python train.py --norm_eps=1e-06 --parallel_block=false --init="normal" --optimizer="muon_variant" --lr_head=0.00754 --decay_fraction=0.669 --dataset="wikipedia_en"
MLP neurons of a small language model. Each row is named by its layer, matrix (up: input weights) and neuron, and shows model dimensions 0-63. Each number is 50 + 15 x the weight over its row's rms, rounded and kept within 0 to 99.
After each neuron's rows, "fires after" lists the tokens most often just before its 100 highest values on Wikipedia text that the model never trained on.

L3.up16:15 37 38 46 69 62 62 33 57 31 55 42 50 60 42 49 59 78 64 62 47 52 25 53 62 26 55 65 22 52 37 56 46 56 80 63 56 68 51 49 58 47 59 82 37 46 48 32 67 51 39 55 37 31 41 68 77 52 74 52 52 51 40 32
fires after: " e", "n", " N", " n", " L"

L4.up439:30 47 27 44 48 46 62 15 54 25 33 27 22 09 41 99 55 46 50 39 58 54 43 46 43 39 48 56 44 19 58 67 49 69 44 63 54 45 52 35 43 52 37 53 48 39 57 73 38 54 83 59 39 34 60 62 30 67 41 40 38 47 61 52
fires after: "\n", " ", "l", "h", "on", " s"

L7.up468:31 56 33 51 41 42 47 61 69 51 50 59 28 45 42 49 59 53 46 51 41 54 75 66 93 39 63 59 51 51 53 67 54 37 44 47 48 51 45 73 56 42 55 46 33 79 62 41 67 78 35 33 54 43 60 35 54 46 40 47 34 47 43 45
fires after: "an", "c", "ar", "in", "n"

L3.up686:37 46 39 62 29 24 68 36 77 45 30 48 27 51 34 47 69 68 54 62 45 60 76 57 30 44 77 79 32 42 38 14 79 15 43 59 31 64 55 67 94 56 36 53 43 50 62 40 58 54 35 26 69 49 61 50 38 64 50 56 58 34 58 53
fires after: "\n", "|", "-", ")", "e"

L4.up789:37 25 41 54 47 48 52 63 55 52 53 54 43 65 67 44 16 49 50 47 67 52 32 64 25 56 54 64 59 49 48 38 60 53 56 47 39 86 60 56 56 74 53 30 39 36 60 35 78 37 50 12 48 66 40 65 41 31 63 45 51 54 54 78
fires after: "s", "p", "es", "f", "b", "c"

L5.up787:33 40 38 58 62 39 52 60 45 57 56 41 54 58 81 30 44 50 51 36 50 69 39 51 56 55 52 79 55 14 67 40 63 43 48 68 67 60 53 86 57 42 67 61 25 54 42 33 43 48 52 53 71 24 54 55 48 45 29 80 48 52 54 53
fires after: "l", "h", " l", " L", "al", "th"

L2.up661:27 58 40 52 38 52 44 56 62 53 37 31 45 61 33 42 81 84 30 50 40 63 63 60 62 78 49 71 50 31 44 45 42 61 37 67 57 48 64 81 43 67 67 57 64 40 39 65 20 38 50 81 43 33 50 43 39 64 60 48 54 73 58 58
fires after: " h", " l", " r", " f", "/", "l"

L4.up518:39 69 63 54 48 33 48 33 53 48 13 40 46 80 51 60 58 45 61 35 51 43 47 80 47 53 26 59 50 43 57 47 69 67 62 63 35 45 39 58 58 60 42 42 27 72 25 59 68 43 27 49 45 70 33 32 51 23 53 30 40 44 49 17
fires after: " at", " for", " the"

L4.up278:56 73 36 46 32 46 74 55 47 31 47 75 59 33 61 61 70 92 66 59 33 64 24 55 46 61 81 67 56 59 66 38 43 54 65 56 65 50 62 56 63 36 36 72 46 51 49 68 28 52 32 49 60 58 69 53 26 31 61 48 43 74 46 50
fires after: " p", "ar", "t", " t", " P", " A"

L3.up704:62 47 55 61 59 52 66 39 75 70 44 67 74 41 70 36 55 56 55 24 48 42 57 69 56 37 38 70 67 49 53 36 50 31 58 94 43 37 35 60 44 72 44 49 52 35 33 37 63 57 55 19 20 26 37 43 40 46 48 26 59 30 50 95
fires after: "|", "\n", "r", "-"

L2.up257:80 56 72 78 56 39 62 55 51 31 49 29 34 70 33 69 48 39 21 40 39 45 40 49 35 31 17 43 43 81 69 33 51 70 60 43 35 53 42 61 47 81 45 47 75 55 50 62 52 55 38 55 33 47 60 41 52 36 52 48 64 42 26 66
fires after: "t", "ou", "s", "n", "y", "at"

L3.up51:38 32 69 20 59 39 40 40 62 60 42 58 34 45 62 33 31 46 62 62 27 78 39 64 55 23 63 55 61 53 55 13 54 67 44 56 55 45 25 54 68 35 38 51 42 85 38 34 26 35 34 51 37 37 43 60 39 18 42 66 58 51 59 35
fires after: " (", ":", "\n", " \"", "-", " A"

L5.up698:49 30 42 88 57 51 72 66 67 58 25 32 51 45 67 61 34 41 51 46 51 24 51 58 40 59 72 63 61 55 59 65 33 36 44 65 19 16 48 29 63 52 82 32 48 51 49 61 68 82 58 68 56 51 74 52 50 57 47 77 13 45 41 49
fires after: "ou", "an", "en", "l", "re", "ar"

L4.up393:48 64 71 44 22 48 51 49 53 56 53 53 48 56 65 71 62 30 63 62 57 31 16 43 39 39 50 60 39 41 73 44 69 66 59 65 64 59 37 57 38 54 59 72 56 51 27 80 51 39 36 48 65 37 50 21 48 63 52 24 96 63 47 52
fires after: " in", " c", " con", " (", " to"

L7.up29:04 42 56 54 21 49 50 49 65 59 24 52 61 33 47 27 51 38 39 53 24 48 43 46 69 68 58 47 42 38 62 58 61 60 46 49 81 58 36 73 44 41 38 36 66 46 26 59 26 43 60 57 30 45 41 40 71 40 60 61 67 44 44 24
fires after: "u", "h", "a", "ep", " wh", "al"

L3.up268:60 40 59 29 50 44 54 67 21 60 44 43 68 76 68 66 46 54 74 57 41 44 32 33 20 33 79 66 25 55 21 56 65 61 51 77 63 53 58 52 41 61 33 74 45 40 59 63 56 51 13 47 54 60 55 50 71 47 45 52 99 61 66 65
fires after: "-", "c", " C", " c", " (", "ec"

L4.up598:30 56 21 31 30 52 58 47 56 32 51 43 40 62 72 48 66 35 73 72 45 50 64 50 54 41 40 72 56 63 53 58 26 59 51 65 52 47 63 33 78 40 60 62 45 46 36 27 60 42 48 45 61 59 26 34 37 12 60 40 41 68 46 43
fires after: "B", "P", "C", "D", "A", "N"

L4.up165:71 40 77 34 32 38 65 85 54 63 33 28 37 35 50 37 63 57 56 76 48 51 42 50 37 31 26 54 46 44 42 71 34 61 46 54 23 41 33 32 68 40 73 38 66 71 49 61 36 56 36 50 27 56 51 48 73 52 57 58 57 75 29 62
fires after: "ot", "t", "ew", "it", "ion", "0"

L3.up83:51 66 48 42 41 23 67 32 53 33 48 46 30 93 40 49 78 64 35 21 54 44 60 30 46 41 60 55 34 54 51 48 46 64 62 59 59 43 80 49 50 37 50 48 56 61 50 46 38 61 95 41 54 50 67 15 64 51 22 60 38 25 33 33
fires after: " E", "g", " in", " I", "ter", " e"

L2.up187:59 30 36 48 44 38 45 85 47 63 70 61 86 46 36 54 49 40 43 47 65 69 04 62 40 34 85 43 57 59 40 38 54 40 43 23 47 41 50 41 51 42 73 55 70 38 47 40 68 31 58 78 77 27 41 68 45 58 45 62 48 70 67 46
fires after: " ", " (", "e"

L4.up12:76 47 46 32 65 20 54 54 32 74 52 69 76 54 47 67 40 29 69 48 56 60 19 17 51 08 86 58 35 64 46 12 59 49 58 42 56 70 43 58 28 54 51 42 67 31 54 45 45 43 55 60 39 43 67 40 40 41 40 54 79 37 48 41
fires after: " ", " \"", " N"

L4.up178:61 37 56 63 42 31 47 69 62 44 50 26 54 54 53 76 28 53 44 47 25 61 36 27 47 31 38 83 46 51 68 50 47 35 81 28 52 41 38 50 65 51 56 45 60 58 31 74 54 47 59 49 44 52 49 29 39 53 65 59 60 28 53 49
fires after: ".", "ur", "$", "it", "t", "ou"

L5.up680:49 46 35 74 53 47 55 44 58 43 51 65 55 71 35 44 33 37 51 36 54 65 57 59 33 43 36 74 43 39 46 53 48 50 63 47 56 59 31 65 51 33 56 47 76 63 40 23 22 43 37 51 65 26 80 47 63 53 43 67 60 34 46 31
fires after: "l", " A", "u", " Ch", "h"

L5.up298:53 63 47 42 61 61 36 57 57 78 64 39 24 30 52 42 58 72 32 52 58 36 28 37 29 41 57 60 63 50 46 41 59 63 30 42 25 59 54 78 45 49 43 51 31 28 62 42 45 52 38 65 47 54 92 78 73 50 39 50 69 56 50 26
fires after: "p", " p", "n", " s", "om", " a"

L4.up675:39 52 24 39 21 34 54 59 53 45 46 56 38 51 57 16 41 68 43 63 61 14 61 53 55 80 41 64 49 46 38 72 74 48 19 39 82 41 75 55 53 74 40 32 58 67 35 24 20 40 66 51 48 59 30 55 24 55 56 77 70 59 47 52
fires after: "a", "l", " D", " V", "al", "w"

L2.up147:26 44 53 44 32 45 61 41 58 34 52 47 32 49 55 50 70 53 58 35 32 54 77 58 55 74 67 58 60 31 59 57 77 78 57 32 51 38 60 50 65 81 57 39 50 62 65 44 49 44 39 47 42 38 39 54 40 65 13 69 43 52 68 42
fires after: "a", "t", "v", "u", "am", " f"

L3.up844:30 46 71 57 49 44 72 41 62 55 46 54 39 65 54 36 69 35 38 65 54 61 60 49 70 24 54 41 48 37 73 46 75 44 56 44 39 67 66 49 25 60 58 59 31 62 43 37 32 45 47 33 74 49 48 54 99 51 53 32 54 63 24 30
fires after: "om", " H", " W", " M", " B", " r"

L3.up444:51 37 40 37 44 63 35 53 55 34 41 47 31 41 28 47 88 50 52 28 17 58 40 61 74 51 49 56 30 35 58 65 59 66 57 80 36 29 67 64 57 56 55 71 40 46 30 93 27 59 67 95 61 41 64 55 44 65 28 67 53 64 56 65
fires after: " l", " d", "l", "or", "on"

L4.up458:46 17 52 48 49 42 55 57 57 40 67 47 31 39 44 50 65 61 72 71 52 71 57 44 62 52 43 66 63 41 51 46 49 48 61 54 72 59 40 72 51 43 39 79 41 35 52 48 87 65 35 37 64 38 30 59 68 47 35 42 53 54 70 61
fires after: " N", " re", " I", " n", " wh", "I"

L3.up645:50 59 64 33 25 48 26 46 62 49 40 50 38 62 32 47 70 44 51 44 75 42 44 62 35 37 56 41 18 48 57 63 47 39 51 68 39 55 69 38 43 57 10 64 50 27 30 58 45 70 27 58 53 50 46 08 56 65 53 42 60 37 39 59
fires after: "8", "9", "0", "2", "7"

L3.up569:24 35 37 17 54 50 41 58 63 58 55 50 64 65 41 36 29 52 41 55 66 33 63 34 38 82 66 61 66 32 54 16 51 59 46 54 39 78 53 52 54 65 62 72 53 72 48 61 31 38 63 64 35 58 45 59 53 27 41 45 72 60 45 47
fires after: "l", "p"

L2.up110:35 37 30 43 38 28 55 61 46 37 69 51 41 42 61 47 54 27 58 69 37 59 65 27 47 53 37 64 62 63 69 51 70 72 68 55 63 60 60 19 38 72 37 46 20 53 75 43 71 47 42 49 38 46 54 42 53 35 27 69 44 26 73 37
fires after: "on", "u", "er", "av", "if", "v"

L4.up495:23 53 14 30 31 28 46 71 58 36 55 43 36 57 89 67 65 41 19 47 60 48 47 48 68 72 56 29 57 46 75 32 70 87 43 53 59 52 44 50 68 62 44 67 59 71 26 43 36 71 49 56 56 35 53 44 52 55 58 61 53 36 27 83
fires after: "p", " m", " d", "|", "-", " |"

L2.up647:30 78 53 00 30 63 51 51 51 40 18 68 10 68 57 41 59 72 46 56 67 40 69 49 48 63 32 65 53 57 47 56 43 74 63 54 36 41 58 35 54 56 49 62 54 72 67 43 79 37 41 55 59 42 57 37 40 44 54 51 14 54 55 61
fires after: "A", "P", "T", " G", " P"

L5.up323:30 75 49 77 55 50 42 38 41 55 67 58 23 67 55 32 70 48 57 40 37 55 31 38 63 44 61 37 61 41 49 45 52 36 43 69 49 82 55 13 48 25 39 74 74 72 67 54 42 46 61 51 50 28 35 61 34 33 51 45 61 33 58 51
fires after: " st", "ar", "or", "ed", "et", "en"

L7.up388:49 78 43 37 48 49 40 40 35 28 54 86 62 50 45 88 67 70 70 52 49 32 36 45 25 47 62 48 60 61 65 37 31 45 51 54 71 87 48 70 46 34 61 41 78 49 47 71 45 48 63 39 63 68 65 30 53 21 37 44 36 47 50 48
fires after: " t", " p", " m", "1"

L5.up119:63 46 59 45 54 35 35 47 49 47 58 73 49 18 55 56 59 47 36 35 53 54 41 53 69 45 53 55 43 40 40 28 71 51 55 67 68 59 25 49 79 42 56 47 46 74 36 43 70 65 66 34 53 34 39 47 53 48 38 45 15 55 68 46
fires after: "e", "a", " s", "o", "s", "k"

L5.up349:69 45 70 38 55 59 44 53 54 44 65 64 54 83 27 69 54 25 52 44 43 49 51 44 33 30 54 50 33 39 51 70 64 61 72 57 63 37 41 51 66 31 35 64 55 61 16 64 55 29 51 42 55 55 41 19 53 52 27 72 86 38 63 58
fires after: " |", " (", ",", ";", " in"

L3.up437:56 36 67 42 64 48 35 55 54 61 37 42 30 59 38 27 71 77 87 32 68 44 36 73 21 34 79 59 46 46 60 42 69 34 56 55 59 69 56 71 55 51 39 71 49 53 45 26 63 37 18 27 34 47 50 47 51 66 57 63 53 48 43 64
fires after: "\n", "|", "ers", "W"

L3.up758:50 35 36 29 66 69 46 40 65 84 50 58 29 34 56 25 38 54 62 72 62 20 43 41 51 51 51 74 81 39 75 32 40 52 58 54 43 23 31 73 66 64 55 60 33 63 68 40 44 55 58 62 29 53 55 49 62 72 44 58 98 37 52 63
fires after: " p", "p", " P"

L4.up299:46 45 57 53 40 79 37 58 59 35 62 64 27 46 52 43 43 42 59 55 34 63 30 59 43 45 58 71 71 40 33 46 50 64 37 34 35 43 58 56 33 60 37 31 44 42 36 65 95 66 42 57 51 75 36 54 70 33 38 31 68 65 43 65
fires after: "c", "ear", "o", "es", "h"

L3.up425:31 80 65 37 19 62 50 55 65 49 42 55 40 59 56 57 45 51 68 49 67 43 55 48 49 58 43 73 39 66 19 72 53 48 91 55 48 40 66 50 60 38 69 69 35 63 51 42 50 46 50 55 33 50 36 30 45 38 68 34 33 52 38 41
fires after: "S", "E", "B", "I", " G", "P"

L5.up345:41 57 61 33 49 39 38 54 38 39 41 49 49 47 79 33 62 47 32 39 26 23 43 71 74 26 61 57 61 20 47 17 67 63 54 54 71 56 47 52 61 30 30 72 20 70 39 04 24 53 54 32 49 44 19 66 42 45 65 64 56 66 42 41
fires after: "on", "l", "e", " L", "os"

L4.up769:51 42 44 78 62 42 51 68 51 49 44 51 44 23 57 59 52 60 64 44 42 59 68 57 92 60 52 70 61 44 69 63 21 53 66 71 40 45 30 39 75 48 61 53 45 40 54 57 59 32 39 38 59 34 30 38 53 52 53 28 33 50 56 42
fires after: " S", "ter", " s", "s", " N", " n"

L7.up270:36 61 47 50 43 26 62 69 74 42 45 41 57 78 30 42 18 76 69 30 66 51 45 52 49 35 40 22 60 46 83 51 62 41 37 34 36 49 35 54 39 40 40 49 72 51 50 76 52 40 77 48 67 41 55 63 70 49 58 56 57 65 28 58
fires after: "0", "ill", "our", "t", " p", "ic"

L4.up397:42 43 54 87 28 36 76 58 60 53 65 59 56 72 66 87 57 72 53 16 48 90 58 44 59 37 35 42 40 71 70 51 71 55 42 54 62 48 66 52 36 58 49 56 66 79 58 37 49 42 24 76 38 40 57 38 31 15 47 71 70 53 39 52
fires after: "n", " I", "an", " in", "y"

L4.up334:63 64 96 50 65 59 19 65 66 52 60 46 66 21 54 38 55 42 36 49 45 38 34 01 39 58 25 56 64 47 42 40 44 53 16 60 48 35 49 68 43 51 22 45 51 55 49 43 67 57 58 58 48 61 69 46 57 60 39 54 59 26 56 60
fires after: "1", "0", "3", "5", "2", "9"

L5.up146:43 48 45 44 50 46 63 63 71 39 24 38 59 49 54 47 43 60 58 44 55 39 34 12 42 65 34 76 64 73 45 63 43 36 58 43 62 24 54 57 26 70 84 47 38 52 24 66 43 53 80 45 43 47 36 54 58 36 48 74 52 25 20 48
fires after: "le", "ou", "o", "r", "l"

L7.up793:53 37 54 37 62 36 66 48 82 48 53 69 74 46 30 37 31 61 77 44 44 65 40 54 38 36 43 43 73 65 31 34 34 29 71 61 52 60 24 54 39 36 35 64 66 40 60 85 50 77 55 53 56 34 57 32 51 40 55 49 61 50 14 54
fires after: "t", "ri", "ip", "al", "ac"

L4.up104:31 46 53 44 44 56 86 80 53 33 60 37 47 40 39 49 55 55 67 67 41 43 33 58 48 57 66 41 87 15 25 57 62 65 53 81 66 40 20 39 62 62 55 51 46 42 46 42 50 63 56 69 73 44 47 59 49 57 29 51 38 40 46 43
fires after: " a", " was", " the", " D", " d", " St"

L2.up510:27 41 54 27 23 23 41 47 53 44 16 48 50 70 73 47 50 56 60 66 51 44 43 52 58 41 54 30 64 65 57 44 31 45 72 54 50 53 74 40 67 71 58 68 51 69 71 29 62 35 44 69 61 64 34 43 55 59 75 42 22 70 67 27
fires after: "A", "E", "N", "R", "T"

L5.up222:45 24 45 40 67 54 59 52 54 44 23 50 72 35 80 68 34 37 55 49 22 66 50 20 57 75 49 49 45 85 44 51 34 42 56 73 50 49 58 34 52 43 52 62 55 72 63 35 45 56 45 58 41 46 54 30 54 39 69 75 70 35 25 57
fires after: "b", "ur", "t", "ot"

L4.up4:43 51 67 70 56 38 44 25 69 50 54 59 45 30 54 36 50 11 32 64 53 40 64 55 57 40 19 65 28 56 43 52 75 71 44 34 54 53 60 52 81 87 43 43 59 09 99 57 48 61 61 53 43 77 67 47 47 64 60 55 71 69 44 32
fires after: "at", "ou", "u", "ac"

L4.up435:38 50 58 74 40 28 84 47 74 58 42 76 48 40 51 36 52 57 47 79 62 33 49 67 52 28 49 68 40 59 64 52 43 59 77 57 68 74 40 62 58 58 49 42 50 55 56 38 33 21 53 29 52 49 50 31 65 54 73 61 30 47 37 66
fires after: " C", "p", " re", " H", " W", " Ch"

L2.up451:61 40 96 41 44 49 42 90 64 55 45 96 57 51 32 46 43 51 68 65 50 43 29 39 46 45 43 58 56 48 26 59 62 53 29 18 82 56 41 28 51 60 65 47 72 56 36 50 34 30 54 83 76 73 26 51 45 42 51 70 32 50 58 62
fires after: " ", "0", " |", " P"

L3.up365:43 42 41 53 47 59 59 24 54 50 62 66 27 35 31 36 36 49 43 81 49 22 37 51 63 54 67 73 44 44 60 39 40 75 75 69 30 47 51 68 73 43 52 49 37 65 45 34 31 55 61 60 62 16 33 56 47 44 28 44 35 27 55 48
fires after: "ch", "s", "er", "h", " Ch", "an"

L4.up249:37 51 62 33 38 53 45 66 31 57 43 66 66 42 49 31 30 41 37 47 27 56 60 68 97 51 55 38 68 17 71 33 60 68 54 48 51 65 40 66 67 40 65 44 73 48 21 30 76 42 59 36 60 54 62 61 57 44 23 51 37 57 40 65
fires after: "l", "o", "u", "m", " s", "ol"

L2.up472:20 51 43 25 33 63 33 28 60 55 31 48 40 54 50 59 66 70 53 48 64 28 16 74 24 54 25 70 49 41 61 71 35 40 73 48 53 47 49 49 62 53 63 89 58 63 57 28 71 41 48 57 56 50 29 42 53 44 57 47 32 63 81 61
fires after: "T", "A", "D", "E", "L", "S"

L4.up684:44 50 49 43 31 20 38 73 49 64 45 44 48 58 48 49 62 32 31 43 71 35 54 40 40 41 49 36 81 36 27 62 63 61 56 56 48 49 80 21 57 64 66 31 75 65 63 24 74 68 55 63 48 28 46 58 42 71 42 28 27 31 35 52
fires after: "is", "c", "il", " C", "al"

L3.up851:42 22 52 48 36 28 37 29 65 28 58 73 12 72 67 66 83 65 38 57 40 51 30 57 53 60 28 68 37 47 50 50 42 63 64 80 57 51 74 44 31 15 43 35 62 58 50 50 40 53 42 51 37 49 41 26 41 61 53 52 58 36 69 56
fires after: " I", "I", " W", " in"

L7.up35:60 58 67 78 50 32 68 49 36 90 37 72 54 50 55 50 47 51 53 74 23 54 41 47 29 16 29 41 34 68 56 35 39 41 39 50 51 52 35 38 53 65 62 50 49 36 64 57 37 71 44 76 61 50 44 20 52 44 40 43 83 61 20 63
fires after: "it", "e", "ear", " the", "t", " The"

L4.up665:53 67 37 45 52 47 60 44 53 65 31 45 61 61 50 47 44 63 47 50 59 36 40 48 67 40 28 85 51 51 45 43 66 69 80 65 42 46 49 26 46 61 43 62 36 35 51 64 76 73 44 67 42 62 37 40 72 52 26 55 36 74 51 40
fires after: " the", " The", "he", " N", "Y"

L5.up322:48 44 50 63 65 48 80 60 38 32 25 49 48 60 65 51 62 38 34 50 31 45 41 45 37 58 56 77 38 50 50 59 41 20 41 44 53 47 29 32 76 55 56 48 40 62 72 55 51 70 28 35 35 44 38 69 62 30 45 56 67 39 37 69
fires after: " O", " o", "b", "t", "l"

L5.up137:27 18 46 56 58 28 43 61 43 56 50 47 31 54 49 75 78 49 60 29 41 52 30 60 67 58 44 70 48 40 60 61 66 41 73 39 44 19 63 42 87 40 51 37 50 36 41 58 26 58 29 34 43 50 41 59 73 44 53 65 61 58 39 61
fires after: "t", " h", "f", "l", "ed", " "

L4.up50:39 39 51 28 52 57 55 58 59 56 42 46 60 70 88 67 64 60 36 40 31 64 37 25 57 19 67 37 55 45 72 42 50 50 40 61 49 57 61 55 68 64 43 51 47 44 48 77 15 66 57 52 51 41 38 52 78 72 54 35 33 60 49 54
fires after: "-", " (", "|", " P", "/"

L4.up581:43 62 63 41 61 43 57 53 69 54 59 30 62 47 29 25 61 35 30 52 66 43 78 38 44 26 72 55 52 54 53 37 41 51 23 28 38 78 54 72 50 61 42 42 49 22 87 61 51 43 60 54 34 42 66 32 46 35 29 71 48 51 51 38
fires after: " c", "ar", " s", "u", "at", "it"

L5.up849:40 51 45 23 63 44 69 41 53 33 73 41 51 75 52 31 63 55 63 54 39 44 64 66 59 28 11 30 68 65 19 56 57 60 51 53 50 37 39 25 38 82 80 46 60 34 76 06 62 61 54 52 75 63 54 47 23 52 49 51 51 42 30 28
fires after: "as", " V", "al", "z", "is", " A"

L5.up138:52 68 48 49 36 43 45 63 66 57 49 69 29 31 62 39 25 53 35 35 33 52 58 52 42 33 56 82 41 54 55 40 64 53 16 73 44 52 28 65 28 55 41 36 26 52 53 46 46 33 45 28 55 27 37 63 34 49 29 43 45 55 74 66
fires after: ".", " I", "\n"

L2.up432:41 37 65 29 55 70 57 54 62 58 45 46 11 37 54 42 25 46 68 52 23 51 43 48 27 53 41 80 75 53 63 60 56 44 26 57 43 39 69 62 74 58 18 75 56 31 55 44 48 41 39 39 19 40 42 38 40 31 44 67 62 48 64 81
fires after: "p", " wh", "t", "s", "l", "e"

L3.up529:44 72 68 00 70 45 44 60 31 64 47 49 38 59 55 35 50 58 28 49 37 36 52 45 59 57 64 62 49 60 28 35 63 59 14 49 23 57 46 62 41 54 60 69 71 49 41 42 53 33 44 32 74 58 45 44 72 43 48 43 25 54 68 50
fires after: " |", " G", ";", " P", " H", " D"

L3.up469:69 50 42 65 44 31 49 38 45 51 54 53 29 44 50 45 39 17 62 55 55 40 39 48 52 69 25 71 54 38 43 34 77 52 32 38 36 57 43 62 59 56 51 13 57 68 39 60 54 48 75 30 39 37 54 71 16 63 37 62 46 54 50 75
fires after: " H", "e", " h", "|", "ur", "."

L7.up269:44 75 57 77 83 63 49 73 19 44 63 45 26 63 35 45 51 37 37 05 45 42 33 59 48 41 27 52 77 54 64 11 53 41 52 54 10 67 42 62 62 58 43 87 60 30 35 61 72 59 71 54 42 76 38 50 37 57 76 65 65 60 59 68
fires after: "it", "ou", "ill", "en", "ct", "t"

L7.up826:31 79 59 37 60 28 72 24 46 68 52 65 24 35 31 43 58 43 65 24 66 43 33 37 66 44 41 29 63 24 56 43 60 41 40 56 47 61 37 43 59 52 46 67 45 59 38 53 67 70 36 53 24 38 42 63 58 24 29 55 51 58 65 58
fires after: "h", "t", " St", "er", " st", "or"

L4.up554:55 61 77 31 22 49 19 62 53 44 49 43 29 48 51 45 45 64 47 36 84 55 67 35 21 53 23 75 55 31 52 61 57 47 45 34 30 20 36 55 55 72 50 40 50 67 72 56 54 66 77 47 35 56 58 37 63 39 58 44 74 20 45 52
fires after: "ou", "6", "2", "5", "0", "7"

L4.up793:54 51 51 34 55 33 54 85 41 51 28 60 64 43 56 53 77 46 75 81 44 65 35 56 63 30 73 55 83 58 79 45 62 38 59 69 35 07 25 58 78 47 41 35 56 50 46 58 09 30 54 59 65 46 59 46 61 51 61 58 28 69 61 68
fires after: " ", "-", ":", " ("

L7.up498:18 44 72 53 35 44 45 46 54 61 58 50 10 50 34 30 35 43 55 31 67 64 39 47 70 81 49 56 51 66 58 46 32 61 50 77 40 64 77 35 28 35 66 40 25 34 69 47 62 52 59 63 74 11 54 77 40 63 30 45 28 50 68 42
fires after: "v", "z", "S", "s", "ov", "er"

L7.up378:40 56 48 67 48 69 49 57 44 88 45 42 61 59 67 55 40 64 45 66 53 32 38 28 49 40 58 70 55 50 52 45 41 74 43 72 27 40 36 67 59 54 35 23 29 48 24 58 37 61 64 73 42 55 52 37 65 37 66 44 72 63 49 39
fires after: " the", "r", " p", "p", "ch", "is"

L5.up415:11 55 65 59 41 58 37 36 43 56 49 63 39 24 62 22 46 49 36 30 40 46 61 68 63 70 76 58 87 09 61 29 43 20 54 81 51 31 37 60 62 20 72 54 47 54 51 62 63 56 67 32 60 25 62 28 45 24 56 25 71 57 46 34
fires after: "u", "s", "y", " s"

L2.up565:47 48 67 71 13 48 23 42 87 25 45 28 47 54 50 58 55 42 54 33 92 44 56 66 21 55 12 57 39 33 55 53 74 35 47 44 42 43 58 35 38 61 51 47 45 43 36 54 25 22 57 60 55 48 39 16 71 55 66 50 62 39 34 75
fires after: "9", "8", "7", "5", "0"

L2.up448:25 78 57 33 50 27 40 36 79 71 33 54 48 57 82 43 27 25 32 42 38 31 55 38 69 47 29 53 40 58 55 57 76 66 53 58 58 30 32 55 57 71 61 42 32 62 14 66 70 42 56 46 60 48 20 27 41 65 65 26 60 54 52 63
fires after: " the", "h"